{"n_layer": 14, "d_model": 160, "n_head": 5, "n_kv_head": 5, "head_dim": 32, "d_mlp": 448, "vocab_size": 887, "activation": "swiglu", "norm": "rmsnorm", "norm_place": "pre", "norm_eps": 1e-05, "positions": "rope", "rope_base": 10000.0, "rope_fraction": 1.0, "qk_norm": false, "attn_scale": 0.177, "bias": "none", "tie_embeddings": false, "parallel_block": true, "init": "trunc", "init_std_qkv": 0.0371, "init_std_o": 0.0, "init_std_up": 0.0371, "init_std_down": 0.0, "optimizer": "muon_variant", "lr": 0.00157, "beta1": 0.9, "weight_decay": 0.12, "lr_head": 0.00579, "warmup_steps": 200, "schedule": "wsd", "decay_fraction": 0.744, "decay_shape": "linear", "final_lr_fraction": 0.0, "batch_tokens": 16384, "seq_len": 1024, "doc_mask": true, "train_tokens": 136800000, "steps": 8350, "dataset": "wikipedia_en"}
MLP neurons of a small language model. Each row is named by its layer, matrix (gate and up: input weights) and neuron, and shows model dimensions 16-143. Each number is 128 + 32 x the weight over its row's rms, rounded and kept within 0 to 255. Numbers have three digits each. A neuron's up and down rows have the sign that makes its largest values positive.
After each neuron's rows, "fires on" lists the tokens most often at its 100 highest values on Wikipedia text that the model never trained on.

L6.gate247:153133070122088198112117099145132187081097155146062074049097112188173185155132126124097159100130131116160176107151135098100106140118090113133075121159116065089135159119132139145078137130099089118120113135117133146097166103135072132125091123108166149142109175181134108177139097115171122169081140135141160093179101061116151083170115122123114134067100124133161170105163143098129149136092
L6.up247:145063089119136147113155132147159103076199139138090065131118148164083097106113140131082135173166106150073138146169115116085059135091124133131076108162155138128117113046150156141094076069113084122112206077171086102131105102164160140110080098142136107132101138117047121243163116123124131121149097126154161119116136153078141182167140120111143126096125126145126145064183127141148131174197
fires on: " at", " over", " in", "el"

L11.gate123:149113174119127093096129084162141108108066125113165119093149108136146139119149105158163135067162111127142160080088091079129169088100079149096057107107175152163147170219069120129081149128101142114138144138174100148160148115102119164089112094150165106131143143090095158119152123181150125160111148217126132061144130151165147149125138095180123178132153099120191068113128164119074134092113
L11.up123:128094138151115189111143125127090107107079073134086115182137176169162117104176118147073179121149134121179109111096154064083100181122100133131112159215120089057104062103190144096106159125082135110164158097165145106104149091144120120130153103153137119133145138133131106140097116164142157127101110146071137186138119157151150153175136104104104066151163091166072121100087101139121179165129
fires on: ".", "e", "w", " Bl", "r", " tr"

L11.gate15:116138100126164156147070137131093095091111083131110105154174172199137174172156091137123106095166138085152097168088156123114134173074122093165115133168114177116121132165161134146117099185076131117100174144104099107167178135092135058126100150126118102183101114166098107090143138144208141141136119105120160091107114129184096160140122110181095140110127087129067170095151163060135106101205
L11.up15:118111059133165163120090138131177131119098125147122099145087147082144143136149065110103125141100145073038138143144057136127167139170144089127153117176148083222125144095122067155185174136093128121138143123100090135119120117150115076133162136144140099135135157152182175084164184106084079136147113132158162145084148119105102136083167110151140182142085089120099146091102126078090112186136
fires on: "ade", "t", "ake", "ok", "ed", "es"

L10.gate69:125117182168112080169095114104102105193148120116116138173085124150122136133078093196138157084135152098157132180173084165135159108141103152122096164155089093093126082160115069160108133138064170101112122158112092105125100128077105114188208093100100147132080100094106081117146116146095167126162116068122097069188164161107114192177188155172121153140112088087143080108170117134159101203108
L10.up69:085105142086116094144143151087192152160138092159115161117128133147083152167074137187119168124179103187156164148173125118141176141138127099126115157164097070112133110152151111091118153108141175147176155156143170099117130107113105139212181054089131147120172108118131122111130131116113114138136113089111099104147123153135194155244127128155165137166113121107118102129181136179159111111047
fires on: "ly", " not", "y", "ely", ",", " are"

L10.gate246:143127122132158118081119144089170112174055114139119124171155077041169061144068109114117157161048138081164094055099131182089139103103112102137101166110114087106157122167176111092101191174145136136127143091069146115083124103112162169177085119106117143122102185112117208116119119152162105118166125105153090066122109105158165086113141134114085124150121086109122163102103127180089133114123
L10.up246:127103096156131131137122175091120186117141143151134132187143114108126104105126099099151147144101111127189080086113130086104141115105128086132117121129153197132188159126138124114163105112105113126132133118120182148183156165155175095123142089105126157141132100051102045182139117161128112104083141160149056126113138080095085056094187160152106087128124178138149152145146130231084104154130
fires on: "c", "ur", "os", "ow", " |", "hy"

L11.gate0:107125120175093104074124032134128150101175119131196059109155080140155168084181144137122163092161110087157097203148078143168123190068078108144136139102120121164079169128101126057096126086103159124182121137146125153133126105109138146137187141121114129129111140109123114140114074108086124124155083086129123107165128106154121140151166113158134129102150111168119154200121188162132139117131
L11.up0:139110184100069195091118091076133102151114157090124088110179137111122069129161124132116122166147084108117112125130075161122142096159156097139112132203165121111075119104093085175140149121124158149089139119223093147095139113126171117100177150106152085185188153174100175146085148125128079127105092134162154112166102114121125175133153087137144144154107144102049112081118162105068184133161
fires on: " S", " F", " E", " R", " A", "s"

L3.gate86:117090100127112142167108081116048058076149182080153092182139134166116126157179128089154099076130130128114157174065135118067127123182131124090162140129147159089102176128142160109114111114086118147092119129093177103144136157125122152122138099076173156135143217120118146162126117146110112172130101106171197087160166135083185104139101147172132148132146171178106046120107151190197097129106
L3.up86:147166073156094166174173146115125148161111121140095080161168127181169115121138101117116092151152113086098162124145154126156142105161134084079111148092101144135141131109129172113146170146156098108157182102069126208098113098122165138051162131159142139097139230072152149102126104129184135152131099158083173127056143107115199153088098112116100086102145149120130086166190164158079135132114
fires on: "ann", "13", "14", "18", ".\n\n"

L3.gate240:109181078137117097111137128142142089172126111153084162111157097195069167132123105171170117165118137115105142130132168155115113174078111120143081145127133132163111103117145222149150114133122088084142124212178108152146121157137145130119138115170141154067090139160184147092167092139168187128113118183126103156072129109069072140126167161158092141072156131092164168169161063132105096120125
L3.up240:151152066105116131149163114133116075146093138141125137084133136196122192113094130178164155222117101119135159122130165154102149171083181121173117145121107088139087089172095194119121123195066091073143121126132060151163167114188169158133166153155106160127098144122153149107156135128171159124140128184123118149083106125088112104138135200158164158104159159110196144182121086154146086113128
fires on: " first", "ace", " Dec", " ag", "=", " sec"

L5.gate380:095131128176130118178124152094139097134154126146168100138128176147084138126142154120085156124078080091153134130128138140097104103156113118112084061136154128126101115107126093178171135119145175057109160126083024151150125142095181113167102125110135151134165134092148169057103103104123167087120162125147054141082092123174105104108118142149072094100109152160171120097090137111104117081076
L5.up380:182105086131149111137134161109134146136112083115138109104105147142073134114107137087063158132094084157154071111076092152062145115086124091111138154125141131072121134107120113137172082140118121223119126082070087084146070083112173165157055121143148186110157141181158114136158105144116197124140151092078099106090169105189093148071140132099120112131072145147126101093121141121163108078130
fires on: "B", "G", "L", "F", "P", "A"

L4.gate157:089101179108145124129141125188067142127164107086107138100157118119146132129076132063142139118100086102139134161151175134134131160156145175123106133128169134119187203142086170140126137138166108141111114096104123142098161170079139088150100167090161072157093149107132182164106154116145051129130178153146169141180141097166100122107122121185115164122161156118075180101113133137147169106090
L4.up157:130142119117107132125161157135130136096180119118007158133140152142175112171080118104148095155124068109154127111151186146133138144171118173116073120093128173139163147210099172157124144164155087097118123116131167155168109068180067131162079130123127123137170165155171164170100128089113109175122186138107085137178132121169148082083099134164128149120113131157084118141170099098120106115093
fires on: " He", " he", "au"

L10.gate209:186114128139125147126176158141136118149116147117154130172107118154153084102106122120177152124095105103179150158119098113098099111169136105065098094158117156148139160140101162175159138127122131154109129156103153137100165078189095138104124183157124136084082166072094104140159188191113126096041160116137035095184097144089159063183177127090115186146162079094150175121076102174132100140159
L10.up209:135142123136108135076122103113075133170091119090098122113170194148104119109044158130192140103082129124158181141086179116183110085132141102108157106109181170171125142111150067141130113094132144162100130087131205152111136068144121187096103153135069100094099184133134094167192123134134137114175084099174097130137119083100115115136169123100091124135121134121161111103140089210105128112130
fires on: " |", "c", "N", "S"

L2.gate363:104039116159133125159165144133108121139202109102087114109062172091123085177119141155199098174100165112062091127112094134105118076123183171161150099152071185096069082129093144134115086100128149143129177146110117088162128106095097104183081148084118087125168088105128108123141168164099124101109109134115107122147129118138149119181181183146191078100114115130106116083122101112134158124128
L2.up363:199124152101091105091083202149102180148159068152116125116138170160121130162120153121193169110137140174150199049133117122069096138124121103101107153074161124117083127173167176163095131085110075148146113107115148118181137112173101139113070084179148177098126154068150111139139106125142218105126174150124169117126167071159146112182108153098110125128134090112170095163114114120136127117146
fires on: ".\n", " |\n", " e", ")\n"

L5.gate398:140163066128166165086116129158160099152133073148122066073124108134157059089197104124103148095133123086173143134165122145165090134140113121130098088192079111119146122174139160110125163196091098104102127101114092147161080085170067171099126090104107115121149144118157162125106070123133124114097105098140090179098103129094143226046165079184151138107128189133113149148132139092106101161123
L5.up398:138128144148126095080096115119120142183104134172129170075031136168117075167130112128160109142124097116133077124110182109157109143170141155095128187090125137147162076129178100077151133140181092165150155087099132113161149157168104104080138187195127135160123120156127147102094137139119143126203138097135111121105105089154098067131134137122128129113109204101112146084099139075157078115111
fires on: "d", "z", "k", "t", "en", "ak"

L6.gate4:097102169155078126167137085098082126118046104109197126120121123109093146096165083143124150090139094185155163123138081113169166151142112209166101121121150108068129160143115118126170124149100132074098211135139146135065111180159135096143148106172120107181097141086148085108130129117137119070133067094177112137170123073080109170101140125158095129159083178119090154107060116160197159180125
L6.up4:142122121113101116125125178145148120168156167116144167134082138076077136123084107132146102107089116145087160129178122141184137171167103041071107095105136138124106183161039154121104095134133108151155166101114092066136116157110177112183092117092123068093154133160165144135089084080161115140086100115137115165136118103130107122145186082099189189145127113174157122113112135186116117107073
fires on: "ly", " also", "ely"

L5.gate18:065097109139139125106113125057131136152115054085125169079178103164151150100155081149175108066063178090159137113155102161110140095087152117135124170150210092069112171103143141107119147154165133130185093099169140117166135114083162126103147119096110112035130146112104172175167077119144150140108116064145123176118113069112046129131156170182055139075097183128135146116126118150132095184133
L5.up18:035066080161107109154120113117110141145112072134088175094142101172160147077201143117119098103178073161112159108141172177206143111178171176129134136133193084148152135126124171106148134144154124095157110111097135211173097125173120109078140160115141131042090105130160161125147124145143155148141127090095106129122139112165108113163127181152101154119127128119120151087120101162133098166165
fires on: "ace", "ol", "he", "h", "iel"

L10.gate109:089104197055122106139134209130117148185083134121135110125115170097115091173079124147163104140126170126170114082080070148130109148167163108118211117146084148142114111147114184137097167102147133143095116164133152101118149158110106081139156155117115096117138216121155107114153075082110094142107128128107102161075145087100155146188147125080153165166174109155159141128139119149158133184128
L10.up109:130084112160090140097148100145131137149102111129113070158169109118121150168128118163182038109108152098134101153165100119115110091090082198117136127116145159150147089145151160128125105127152170161159139172153131083172140114099176082076121184169105068169072115127073130137091131121118096115096104116140108090069196124081119096141162092069110100127171094143127132146086102163211148144066
fires on: ",", "r", "ly"

L6.gate109:157111164115177144134081147147130065068167087149100153137103141152147111124199172124086150156174143115100070093118173114156097133122118102119131138098169147161153170140140055186204089128116111102101161133107115073134166151096134150064115129138095116120126160140141156133108110112164162133158161130143145131177184103146143130140093124133153142176186141192165136146173155135088101094133
L6.up109:172114050141120123118111163194126103160120179141146191128110112098121151133137109171111179135090114090182080117083138100136112115128106080099127069154081140183123195151136120185103185165149114140138129141132149106147131166068118108120101161124116114144113129157193136099147129115144137127159153172070174157150140152175070148125084110122135182124093055162119072193136151093103070085139
fires on: "ake", " —", "}", "es", ")\n", "ive"

L10.gate102:137100134070176162153119121115121135125168131103109103173150116120080117118138124140110135105100179109198134106093145160139071094076091093099090176134105071136091111183134155122073125146166153126144123121104141200094114113115097116155109193150139151138076031085131132152118068135105156190160130085184140165141135176092111196122143141201167132118126129145124131161163134087121160108140
L10.up102:160154111136112153084101116177097147140168139146201131109134144088113138119116156102153088156089170119168089167088120208145114169123075141094088148107127106067182125107097082109103098163079105102137078097111142157193160124129102118093061158108095121170162098105124106081133096073106139160124156122153128150153148096146178111169124128108103166145125164100137163055091101100109124132063
fires on: "el", "om", "als", "t", " and", "k"

L5.gate243:085144178143148146178128166094141162169055125130078182080144199156107085121143158112126076106090131105119136099112107116160120131229076146137133127184125125127110097145103181090164103150153100167165101111153115163106161095132083170119156147147088109151117151079090134197132193141109097119119115100148177124139164070171149102087147138150093122113114127167150146125112069176156108208113
L5.up243:118123129116193106117178175120122140109101081137071171148135143100134137151133140132164079103171088081129104135160111171160186076149049145158106133111148191103137124156160184120138159075147120100159128113106101116105137131119088106092155195144123100102114157147176200141097140150117079154055158127103138124131137070092133154137080183124148119157144057082068162147120105192128143092151
fires on: "r", "ied", " tr"

L5.gate322:111152100127171134053167134143151131096091110086181127127111133101127150087092164130181154121138142138114091134115145102100090107199164121062101098115125119138131121086133131128129112140113140106136183112124128158120115134166138133104101161103099203136114114073105050112118050115196191123135107165200100106126089093156142125109138176118129139056086147092184179147138097070116132167146
L5.up322:155183156174188127136133054159158125112095134110139078112107136115103131083088166139116120133138104085127128078130122132184148125170086125123109099093125117150150139104133145108117148132151124172136186142160078134140102110159113093112127136172100150143072152151199128152135128138164163161097124153161172114128085131108115092108134172168071197119171156086132112175106155166089155102138
fires on: "on", "os", "wn", "ess", "ack", "ron"

L10.gate181:098126125109108103140129111100082117056118158063131130109070079116140068090126098070168080102129115151183143076165106153115105121149128114148126173136143142149075135138143147109119151187151169111157127119077123138074144118127057095096134182173073099098177128183127175141120122167122188078159143176140122080135122154126147101107127134163119099121133137113105110109109136118155140141189
L10.up181:180157143150155083153125137119190199086119143139170117062121092073100144163105100203141113160130133123065095078166154113115150097150085108132074091092079144102182091109136172186166110132136123115157096150122084171046131086113142089120082167132113183128107113103147075081133081142092107106091146107127080121197066157150107134113085142112074164094164140098111161153105113119106127153162
fires on: "b", "ter", "al", "ist", "ian", "ard"

L11.gate127:078175157123174125136159077111127140135039107156153128158141181176091082150137112136159146126175081106152116126130174151155161105139170150140151177127125118134131128109101074149089150093120123102131168142086130145122091136191121092135174136117133172133131157129174154099076092126092149211115170211157122130131083164071101133063164154037101178112074135186135137119112115140121134150125
L11.up127:160128147180155122145106095179193099142137186142133159168151108139101074090068121107192140164098105105136127133119164148124103139156096132122186171131165159109116098143122116085159120094097104093176142055151160098126147120056102127159113102118092117086069106091155128152081168104170178081173137165120102154174129094120048050148157148094174138066122150070072113133095100118099162135144
fires on: "t", "enc", "d", "\n\n", "oun"

L6.gate287:086105161097113110108144070117092132092063163160107126091073126109096117086091192169165101167150072169081119124081214082120145145132139127106104141090063115149127105138121124106104160132122124126068158118103186178132136123122175136131120136087175106104142111151136170066082107133068047175108140154219094092185081150119146147081167126149125139140134129121119191132125076055134128140086
L6.up287:143147159089096183163105093157137116116127133071150104122118104198084153171151109125160138094131103075102121163078172125137124110066130139136099179126069153146150094105162126114147125136130143148079127110091189080184136190074126118097089067119166135160080157150132115128096077069112096109174118142122173100146110123138164102120136197189092102121099205155055129156139085080171139164115
fires on: " St", "t"

L5.gate446:135138092141154046179130098083169127160107100109155157052113114137140152174117134097099151126064153108163063101126071101122166135172124085049124126146184113204123086138128101094145087175162188134105156122136141201139076146140129117183144122142172105160133178145118146113172084088089158143134134135115126171081129121159157113058146139158089138072102147122153164092122082107164062102071
L5.up446:133139063187117193113134113096124078149160122130151146111180094114121186113093102114143101139067069140066025164113093097104146078080100105093145106158137089104108154154130054129140101121134177103097147151145151167166114127135139167144139094088109119228060145114159082153188126146130180141147129153150140120085117100177150152161134118134100142100119159107119143146145166169081139136088
fires on: "P", "ind", "ire", "ord", "A"

L6.gate386:134129125122187173098171167122133104119132125148134077128133144107176128137114125096132167127108077129120223091089143074118129078210119090141132126080163108121082123119083112137140128161115156129140133185139146072125146168116158185169130199148066111186131131196145111091110168086179163124183107134171112118155125144171136137106119144143155136108059134091095150131186084120112100139150
L6.up386:108133110151109123121157184165089076115133116147163136109154107110121174150124158145150129089070067130107164086095132125114133154117130122089169178131133147117092117063095108153153188097125098109139183130151116097110180102156112169192120149116121107160133125108106142201130117093125204104133140125127163156113091185105059145123104177149141112102087134155121098072160141153141108132175
fires on: "ood", " John", "ack", "oot", "ob"

L10.gate395:041119168119144130166160077165118148111097109141116183223147150109081133133170219239112093119102108140078153108115087121139133089122153152179174117163109140112142142148070114126138077135118153162125124118177107199132120107107163106075150063108152135109117148158128196137156132098107090135152145127152096074119147150095122145126161159132136134100124114137151136174097082069144135129123
L10.up395:085134159146180186144154127134137120087103151169120163143065154145038140095106109186193122078086093092145086140042126090127154159100120140148072118130115082072131183106168097166196149129146178078104181086070099168114118142158162139056129123123157127119123151127121114197125147138135117089074122140129139157113139164171121130128166170143127128150123179156075176124100168107117108064148
fires on: "b", ".", "gan", ",", "th", "\n"

L3.gate446:118150101084137175000123162151163152129159140097106144142079193126161159068107149087137113152126107074154144166169139108057129165064110095154135139173119129154136138114110115128138203111131135122129088110123143091155145120151181111110110139115152167202128174149103196205172087129149101133075129142067093125147113102156092136109129135150117157169115183153126144149118183146123144115077
L3.up446:088082126115084117128166093158139132129147181145095106144096145195112103199118126074124158110186161128192142159108135102189088182119173113160108161120118120166149108105111148127149111135166090121130169169119127085081161118170164152158132119088063147131181193123132135143107135122144150180107118164095114092102176137127144163103131057109090161092110144077060154119111063195111099111152
fires on: " to", " at", " over", " under", " for"

L3.gate169:119157158091088120143140177137099106126116081117096127104150069138120088151161086114105094100146065098143127135170141111083151114123075124106108146076101138109159080182126176104154183101186082064142160095107067101150093133065121123186116168160106107109226178112150126109103110188119157127164173140095098153075101176086101106109079104109188094132137118132099155188123101103117074119075
L3.up169:201202129118172136148086142124167134123132126137088072148170104099129130143150102144120114108126155082107096139183154202173106115143095108086116104144135100146103153116127174107140097086177147149172174152131114203080117112101129111141097111177091131118148180129144130159156101161140142153081111164095125153100166096119210121135134138107073079133102174184046144203156066179112123161179
fires on: "ire", " time", "ist", "ss", " He", "ter"

L6.gate189:121112171081086091099144140154083176154168161169138134143162172159176112142124099114144138168081162121116130094055095123111139080143161128112116201109160164122044137123084138080100163090130090107144139179058108077143129157156133114147066102118172151135146177144117157162074081061109119141126165145168150101131114112150153065128182109147147140108150121094103125087176110098109110159087
L6.up189:119095105137125113161159153120135177106140192181091114138122184128120126100144146090139118130091143072128106152070156108143168100214100119146130205175142168069077128100120101078136116088138116094243164157110095105106140177199111093151124139100136118088133146184154110130101080127122120116150080188144094139119144075171132129115125076095159133133113141123141078105194118123162122170084
fires on: "id", "on", "h", "ad", "ee", "and"

L3.gate87:102170136180097124139145124078093048154120141142087125130145118104152126152116086118180150131158194158144163080087139107129107124164119083139137166133105125153092117127162174106119142130137094099138142136084191099124169207101165120120152147158121168148159144190194132061126093114162130157103087151107132150128067159079155152063125179137102125120074121096195147121107105087116145154101
L3.up87:130116101195164162171130125131091084115073162116118087150144104096132120122151109086184102133145184201160156137053164164118088094114125112132159157150102160098112121132173114170112109151103145119110110144156158085196127172088159179129146113102099095179135134154138111092111130187159073139164095171182153106126094114104127087098132166146163099119102090109158162149077114092184119094080
fires on: "oup", "=", " first", "#"

L6.gate303:112164115131069140145154143135100124146125107192166122111136125110152089125115136123139159180111120149087221123111139143136184116098214174126137132102047144152113130158129116171134110143100136086104109094040165181154128157091140136069158095179105059085166173157132145107159118180134197115149103140067122072139128087130120149152111078136079120119132167118145141067185159178167096110143
L6.up303:153179085097173108089161131124177170154136104168178063156110188101140136136103103130102117140099162122114107158129080113087140129116116123131152143149169101119127115140134134153137072129085150127109205125140114129111182108107145097134152137114166068165134046162131138120186019128162174139140101078158118123116104090160116106190103164121130122108159132145146128113151135177119170072128
fires on: "en", "ace", "od", "un", "re"

L4.gate295:115126140136133147125118092163106125125077176105146105087112166083114099126126126130151127070124162161118089083077185124095102210081077155122060104177139195140136173140097091104085113095127059110143068151106148162174141098093078119135116169139163141094113144164108158160101118121106090122100202063162136134151116100065162107157103099134148127111154147105116092099060150108173161105056
L4.up295:152145162092110126128109146145080107138112110089137135088155137190170155172113100160093111121151117103163160104107169182107085172098120146150074098157145164168123151171096164133145053167149104077152107120135136196105139114180116144130157099201113155111143139049154205173126084114108155088129149128080102169131135099146080161058142064106125139172120144139094130141147128136181141130129
fires on: " Sh", " F", " by", "F", " L"

L10.gate135:140074138122094184183109081169145077102128118066181102148138067121140108115154078118112097117113108135138139155101120119117165142132110083053124093133126131122190173155129159109075154104127104142120115091122156135098108134105126086131158166074114137143144132084131092132138178177086129156123166164080149160187063167149137159059162190113123102105179133137123084110081160210118172114145
L10.up135:159130126082101115145086121120151091192144132074158163098204068169131135088127089172074111180182117095119146128121150117204102146098136157130112166130074132139118109109083135153125111185091108138131157161116143169074131151102157105113114155109076110088138110133147097139153130106168093143163104124098149125122167151111151149138143102129114166152067132159136131081183110116102084145155
fires on: " it", "e", "t", "s", "it"

L4.gate435:167176103077155117144123173127134117135148153108110118178148104153132130159171130219161151111067137076142161161132133186095141126094166148148116061221180164115116137085134132119115122110159138147056129164146132170131145090190120123156173153156112129144073143103096161206094148141106050108116136161144136141106174095072090143102127098161128104160161159175111091209125155128118112123146
L4.up435:120133126112123146165140128140152127162121168148143139138114079147138091110151162153105063113148155133136194128158053089141104122083164070130098138176068124124151103004112139117152141027116106128179121110101100154116134123159101125120164096088132130078158147063156172126099131155126113129133127081168119139148156114147132204139114080089134142138105151123096149096121049130164152117147
fires on: " dis", "overn", "resent", " May"

L5.gate368:101142108180094128131121147155092121122128086129176078133161093145146085143111115105120124190193066103153206104154086063176151122122174172124134098066100115133106124140166130135125156173069118138152129118121087115165156092125143117145125135192099144105154103183163174041162108174186131137109079183103092059105092137162128169064144125131097098061161110126155096115159120172156112131121
L5.up368:184119133137066125161156143087086121188162125138120172137116161169152167140175123149064124159131142132125135149100188103090186127170212140107136111069120103224116105131095160101188145166059141129157132071177100092150173062104146161149095079149116121132123137134129170128156104129140146172135130135153097107086105133131101162068095173132111133118142143094163150124130202172153129106151
fires on: "os", "g", "ov", "st", "un", "od"

L10.gate302:120111106057168103134159093122135140085110149117151119162120093117118070119115068128145123164136129143122161157109073149096145125124143187160134097149156167133125149100114084131051098147154149181087145058181150170123128049147159190068122118113144118148102140076092158137125139117075138148198195164154070056147132116132117134158127125167090139177153140085114096137073127095149128110131
L10.up302:183071109070170110106134164102084104157095154122134110210122089147103138145125130169103165114165083133220133109129153105147105120149116169116091144155113142110136109121129024122112192116140095102134168127112074148186124141133116180055137103107130182084077105164106099160181135103163080145134131095153113112120102145118141138043131154135145067125151122106143138107093147088092128170040
fires on: ".", "he"

L5.gate378:113100131117116157111065132167153038089094114131131139028154162087101135091134135114111181081165194105154111121131166109170138065104151141142061160116118077139112145111119129143135148159118125130120166097082164192122153079166127117115107138136101118156074113112132101093115154158148027107112117184058134113121141114139203127097164172167082150122121136127141127081112141153140102143107
L5.up378:144073142103092108090129148215140087113054150119092116069156120104127109124164106139109092107188135097179136111112149125174126101065112156117093170106139121087164177101107120085135148160110112163158174116096137171140120061103107100115104074136081096155045053130162090104127142163129092100156106147085123100163116149153156159116154113193136176123123108148175131103150139149118138114118
fires on: "ir", " it", "t", "in", "ec"

L4.gate379:124108099099075109142130093088115093182151054188102112136164132190197084121082126125120154150070139122103152114089106106131133109131148116193117144134105170108184162128179123122095142158126155131164145183089180126152104158105122135123154099132101165145153115120141158127150139120115123153091107135197144111103217179102199134090067115143123087079144108142122173144084140098111115119114
L4.up379:141118116170083096137087116112152153111089133151158076106175081143227152190125171131147094141153142140068120149100165170199103096129075101160121109150173100177132176122126125104153169098117127117147112138143179145115126118125129129086163162095143086143080108142178117112147056083144101127137134115162189133097087140166139134133133106114083179136143086089165109154164143105112113102142
fires on: " de", "eng", " r", " v"

L6.gate181:157092148123188178129109121118135124086097140159112123133122146104184119135107071133144089138148173114106153138123173154136067078110161079057132158088135154152158109150131149100148185102149122101103122171076113116163175062152151135119141182158122149137135165137138071147149122144211175132113141194150108096147096114133144123139216140167112176160105101082164185121205100077104135186162
L6.up181:167125156118155165123099109129156105086076139156131103126100158123151105141065104133175107107113140091074089151183184177115071084102185110096139165139121168133099094171095184109164196095142108137143136140126091092195086139143100136160117111117088156162131139111127095124148155173129133144122096139145041090161102080104167100127149154148100156180128132125157208103165128060091147133153
fires on: "in", "x", "he", "ft", "ron", "on"

L5.gate122:119206162139125095135135128119096108125154096144108122136138196113114140115181114058121137049159163104150102107117114126144091114104109113107120118045096119162126193160170160177152152134122101039147101128087097168101124155116167140122137139119136121136137077172156127174122091141161104121131107186095132145120131104132167045126110163139074088079116134099133151076125157117077104169114
L5.up122:158154105090174136122209119077106125108175164153059136122140156143129144082158120129139138056123155143122117041134099158116126156072187112121157147070127085093109177091120163172133137136143118051104098216134098174105134146103150121123139115122107089117113109169112101181121135168161153127150096118137113143110067103111109118110112130105148075075143157112091127101153126141141159114105
fires on: "ell", "ar", "ill", "igh"

L6.gate242:147090128137091129172100126120062100099121179123115153152077075070106147088138143116151128106164118180133175160153112135154143102173071182119102104088101153152152128154197098144096109157118121130124110156097140126121132187122140177149169120129147114137155126155133083166165196098144149129110170094209212129123188139119156146132111110158146131094194148090114158085118074179137136139167
L6.up242:126118080175098117143104143051116101083117123160112157176067088088102151112178122111141129059150139196083149140139153100165134105148084125096118125137122145116184156152164135096123116129091118148122115168071122143097152138098154164150196090146179074120159143139158111142169155087126163124084171082194161127100211154121136103133133085119113115099118134118137170106132128182102100122138
fires on: "19", "===", "/", "ack", "13", "18"

L5.gate79:104143097050053155220147113114094157163097094166083136141164144193162150087183092128121112135121151095114124091147078176122165131138132141126102116122157152104091129152095068079153113085097161118102135143167117110109121121173129156162135104149106124109126108170111082106084111131118149080117085096165174133146093117183113112119092103063116136166147156143123098158145157083158100168101
L5.up79:116104141105069137119102142144143136197156146172117146108157139141139146144146167128183111169170128133168120062099176139042163190077131069185143126123136132087078103131084097085126137089093139123082129170083179114079143073140063102133164108118198098122048098154161146145126111115118141114164159136112129097137169112160133122104139128147155113173142168129136088144147193088203137136131
fires on: " be", "h", "or", "av", "on"

L4.gate328:140127135083147155114156108116069118147178146119090076143092080131115156118117102142152154035074110075087125110095052143091108091101152088100084152117159158068141171110127187154142148132171141078183123111143094113053126143139112084067179135089068113169146155148062149169135101191161160077134073125097139116091160105125170130109112171088121116138103127178167166153161144132136160105138
L4.up328:139073130102191115104199109120146162120128162109135050145080104114103119131125121147141128018101124149124116134105079147120120094114180105133069108083129115084133123118118156109161102115136147102171115121191071086104136128122096047051178147073073128137177147186077090119130110162147110095161079084133098138099164132138190144113121156114104116140103138122143141174088145130159156144135
fires on: "ell", "uch"

L5.gate143:152103141111126131123111133188119117154125130150149098114105143038128093181136191136141173099172085141110150114179099137090133150137082107118126147116063126125087110152104149126096133071167161092157082161129106125154200170133137146163122131139170158096101144199119117161161153149195183149098119172104149057157098156129152127116094088167135133122063084078072166151109175167092136114150
L5.up143:203192106104140204113138099127120134135171083152131118109113105131137140119096187159145145118117123116073144032134188178169139152172131149140231181088111118138135131123099123132115146151148147097135136124140103102076123162096183119163074128169109128110142183149146137155108100129176141153123156157126145120154073138122119118151155100118111127144103063122161175171138134112108076092129
fires on: "oot", "ack", "ock", "urn", "air"

L5.gate413:168164108057166054104141101094137094140118119113164132141115099131141069147170102110158068097146124210078120126084120147137165117111127125096126086151106031116111099127120114123115142145093123095091163117129152135135164099119085156080106145099092085115137085182084102129093103191129144089143162119119094123189106162117147103160099138141131086082182107039107102110113139080109080095100
L5.up413:107205113053131050087106141136136163066134164093089131169092048116147120046189107082145120117101119135116108072146198130101130140128155150108147107083090061139121133161158152060114097116107139105085164134158145141074134139110130166151119138079103137135129076106124153162123119158113148112096177110075100157155100165119097076160113174111103120135161160136154077133140125128085114136142
fires on: "ard", "al", "i"